Part of a small language model's weights: rotary positions, 181M tokens.
MLP neurons of a small language model. Each row is named by its layer, matrix (down: output weights) and neuron, and shows model dimensions 48-143. Each number is 500 + 40 x the weight over its row's rms, rounded and kept within 0 to 999. Numbers have three digits each. A neuron's up and down rows have the sign that makes its largest values positive.
A block is one neuron, or neurons of one layer that tend to fire together. After each block is what it responds to, as a language model described it from the Wikipedia text at the highest values.

L5.down60:495474474478495482598526478510474493496485536496506558443559535566532553573533526509493464527472544528459506508537534569546522458491460545464532540498605496522470498484506548477623518430487498534462458532474495474532452488541507527528525503497471532541528519495443557484472464402418497537
L5.down74:522439478560478512617549521513503546445539474446543471532472597432525447498484517503478505475476448500476495586438564454503513447490524423491479534509492521469432529489519512558435444458521464505549546486478475467486497508473492509514506476482519483475540476526581460405499424396480457566
L5.down92:496462501470417489511479547466519508493466530506473469464463506586540519499532505576451471497430524522476502507457497598444510548440524507491538469544523560539480498483482465501485603527455486454487491488439527411521531462489526461486519472455517472515520493609537503516576414486480457510
L5.down147:543506491505464474520470449507477479570491507514529536524495556525483537510445545505446524420547493479541473556497560486490542537518454463446490531433462471499474575474457519538476524439567494554405492476478559531418460524535488512442559462490511477511544459479559520543522514523423449483
L5.down173:463429471503498471504519514536470503415470465468509551478525473532570520569525536407475474557517596557530572438462500540524511436534547439519514535500552494494510489526536491484509568478536537473526504514532528544452450425446498472497511453483529525507454539568520535538501525551574482472
L5.down179:506555491457515529530444483539557419459481538491481550443567483429499492520418522524488569503529531509417519527476501471475458463511535446495551498510495506466506481569476566567501483514527469510547464481488478430524449567494521540502487514530371501422400445464420544526467590500460501508
L5.down190:414461471569552494424474528475521496449440443525569489423539448456517522548510509472408519514536472407497549504517487512539501466417432521526477556521525452439540480479521492505508571489477565458490552488403561517467536465464467497454529506570527560499531498464508490513472501471480523517
L5.down194:479458453480475560441512501476481520480496514508574561422413422482432437503489557514505448542508505527503463492448432512534515473494502537489544498541510519510450473435504477492523552478520511528470478536453491439474465475472449512444521516467499457445510580552546472568521556453497516441
L5.down327:528490535469543486443528472537523535480486500505479476475502468602472514517477525427583488452465548527522457532556517474523529544493510504533463501538563478474472536468475527557482516542415501485507517447503446532561483550475477545535456409541502444487531476518496591445495551475522447462
L5.down332:468414583491454517473529478507466500475526449460488495439504542482496503530515499479492391525464531476559434467559490591447488521568466473437550495484478492525512507421510519465480521538506536441528536467501483439544568518525507520450564475434470535425487514537534523533446488526518492532
L5.down342:513512549586437545487530511528524496554431517502518448480555536512489460478494491493537549501548535493505515513558465448484447520440412445506546560569493463490512453561510503487524522476558541513481407516519521516473537466559485507434572551473411530396554589489573488484503550457498454550
L5.down375:472392442562516474549489472467515466496582517606528462517472506496526429494473513477506536535503546473441556524539503601513458512540518569490524541475456517487462512520464564516561488548517520481413492493510409532462527524463464544547508452458496486503524562492520458439520477499462440518
L5.down397:467481489487580511495458529488495472460476529523461496464452539446469476507515517533582490533519512511529476497502508558504502594403491482444559430473530552534422565432556511495581532493533486486515516487514363393457516516493504497485498429468486531459419548485564475465484466520515484593
L5.down456:505533472499471495435574487442499491500498488483530452500478427509417488400507506569492482575491436476509476426500525473505475481513508494470507460614481509478513529481489447552493544504530584463434483442460543436489544498506510513514445564502455530549497445603514545512479532477431441482
L5.down538:520526513569440497510483459524489434481594514564517470477466483411539468540484530463503480469541493609476482481530465467529501536526403511492535575485463533475450503505510498473552458483464493506454540539527435579476421479513472485459466497461472515464514516484555540465493552554534477482
L5.down570:543535472556537499522505488402530490507479434501525493532568454501526485495546456495485490537496506510538521530515561491492473506554521424490527460529577471468465535485461509438416556593493483563545501501555470416477465566508530503528463528477467491454498503525558503519509551544488477477
Incomplete word-piece fragments

L4.down63:475501535517490553491529461549511497536553511547523492459415452512495543504585414535529554503534534557493441526568568584516541536506482550499503553541476474504521518501578488517565581515445501498548517541513462490516465535506469542505507488532510555492538488583489480579526455502485541477
L4.down72:408474461522505438490443457488425508509465484462468474567479486468470515517550555465511551537447535545560463464465508519479541543543519553519476471508463516567538525495502541465531564519527471475510517423512595492561479449433500522458542479494515529478465517496516442467523408463463438480
L4.down624:560498484549495495484503530528532571417529509459482514560535518526459536486545452532494437466413462532554545472521449519489479498469458516554497376473536535536387499532563507411560525475517513491485502489462484483613528495572527472546488532464490521487430507496530537569390451553483590509
L4.down639:507477465430396577506469506577531444532508490493465561493441515522476531539496457491481487502501471533529547484538552556565533479503526397542576438542535533478569522485536440521503490544492479390504465537557450496488552532562472473512475519514459542515495439533476459482526450546564526486
Incomplete word fragments

L5.down40:499504448547485485494519502515513520495497535475501487487518516493517546515451492481512451503481497454534443581551517496522531519477459460497379519377501570522485467537471546486510585533500510546532498518541472536530479493572523438566500483474457532446483483517493495517546527479440500501
L5.down71:502461468547503556435515491507511482494518455526506580482508486523478449470473511473529500482497480453466480521533495455584474506530469464527445514519539459557482486491513510591485566515436438496559466483491541433468513531547494485473494505460559526466546513535504502536510550453511497588
L5.down132:525532521455424526425505530464495476529527565456475458479465507474426482509503464482517630448453551490532528499436475542503492511506512517551492481503514458491557514510558528531541543445388548491426533495526536501419550439514542452529490456466563489522535475487463515444488516478495550533
L5.down137:510484506516539571518509476481475432501503532527500480494579510501484525506515428502484485450552481462515429464468500507500508504575504545531558450480471519534420416467432522606495474540454470541433476498539464538516500461519491522555510544493516438518465527503491580525551486421459434469
L5.down149:496495438509446438492515565521516511492438514533492454480471487486530542512437490463498440518443542509483541485498416592487460560466466508507423388540475544596483514458517537621514506476531482498498543473491501562487558457492511520524508477505531449482537505499505504436516453543572464504
L5.down154:496475488482467535510503485473525499456558504454478510487500544536465515490499514494527498493439494459546489609516443465457489490476419418454543503491507579460546480490492456497569491489484508391538520492479450514535517401441561454497549575537494526503549615539443500470518490503457516537
L5.down344:452462455480526440484524531577580441471517506495497522476494485526489510579588536471469438611483431480475465545529507495464445536478544538551493479521452525546457513459594487509374487481518479578493561483542526557478469499504457484487472520484528516481560510442475518570522461492488537485
L5.down363:524520467398560417565481575499433486448565506477585488512565465517486511519592544493596520519449493496486505460503509476507483541521468548543467495532543514502538485472458519453529520466536487537479483487449463515510440549466515472471478528450563533533474552515450496485428495538487599517
L5.down366:528459526524554468463480509394407504529491527494504522471495488475506518497467447408459490501560510525447506447524524437493491540499576467556519553519489495511575512516437562541555569446478512514413556447466498514437506523413498428491500539521463493491554422526516568491486484517469489497
L5.down411:435539529449535526522528504512478518499525481525502512514503437483564477472543523357475483537455477461496525511484510515465516523535535509530513527444482460501394492557533507565461529490549510430446538433523529525483465513535548494457487494536496558458469521466553546510563466504489561474
L5.down427:497522416473515467487492534489491539556522439492483504510485489504506507498553578470482559541497534544479514499456481475517469448473485452557491453530525543429468487447504496531413582533470463533532486523574476489500537466532508502517520473516495533453536438386516514537470538454525478447
L5.down452:498508514478467573576514479504480504379472507475513535493482408513499453502477440477611567499496503491504407461511497584535541472526555495485560510484473503581534472507544514554523547592406524565515489572533505514441543503518490436495446473493506533528489482475541493524543408519482536503
L5.down541:453458471519525486474540502459461504502511488502533440541528514510493523497465508482482508501533536536424521470536506488428475514484540516490488502603530558502521451492516498521494523460469492510570565484439487504472538359498544465583518527489491436525449531539573485576507548492501520483
L5.down550:509570497440528507519502497516451600474508483493501503517621500474471459517448470434524519467494495480549452540484489518503483502514517512514490501496533574499533444477473555518524511608492554492481495576446564550488522504520546411437454502520512502418537485485551514437469481470473511451
L5.down582:558506502422441582545520504601514486463522478532516534507506507482504431551517549517470560466510459458527491466463530544521449498586470502529489507535510488474552473479511493437501491569503542448497531480499461518491511543566520477574542479497526442531566499441518587479372500466425488528
L5.down617:472565527519513503441535479509515533505533478530507601442561487532480443531548564479495496552503497548486488487526512581451515428527462503525444434511563521430474459405601537597459463541444532497469471496518441508525539503501561485601500488453519537466500502436529510460510521507466554525
Phrasal verb endings

L4.down192:515403472421535481477524598511486556486482489481502523483551532520433465536530513492434549541572456513418497503517554550474437514528557443498403485500560490509432498495517517535588545565473537482488497443487488503567569514470477484465533519444557550455507457495532542465556482509415510491
L4.down299:522499501448441501467514439515525563458436490486432491530489537468458553513536506459521514539529445496472486537477511523513431490560435421504521491507543492534540458573538509504522474401453524507443530450426529502437536513468510478525498508571535503484476462527496505452524491459442622536
L4.down324:495483492499483441450486442482395454441504491439547509525425557457550527506384486452501546533470494505491452512490499486474490489416495453443596485508481540539511509534482525498511509489502528466501529443516533449535419528445524526507477576504507462508501491444482605518512504465540469516
L4.down572:511527499535558555556527459579487479483428563509480496477483514491498498546490558421457526498508576520491539485579467505582535566510517487499443455479528457577566468533507549491585508481516484462480442539533476494476527529419532515512542464496527513529585480496530491546459433506533470515
Common verb completions

L3.down69:481444469505504465503511503472492475359449467462485538492529536515502486483530513520551460452504582489411491519548442443547394502542499520494575457511502518502447543497491523452498560440514473485460529410494518505506478512615492491532515450522478510473499563505464562526446546530492502470
Mid-word P fragments

L3.down115:488428530534527471409490525499479443439525541576551476497557641491465492522437560495497503447486500511489601500510532554571522514478462491533507470528456486420480432514486480492575585508539499541459522465491488528458530492431459387495494466582448483517556409497461538530498490479550534545
Main-verb completion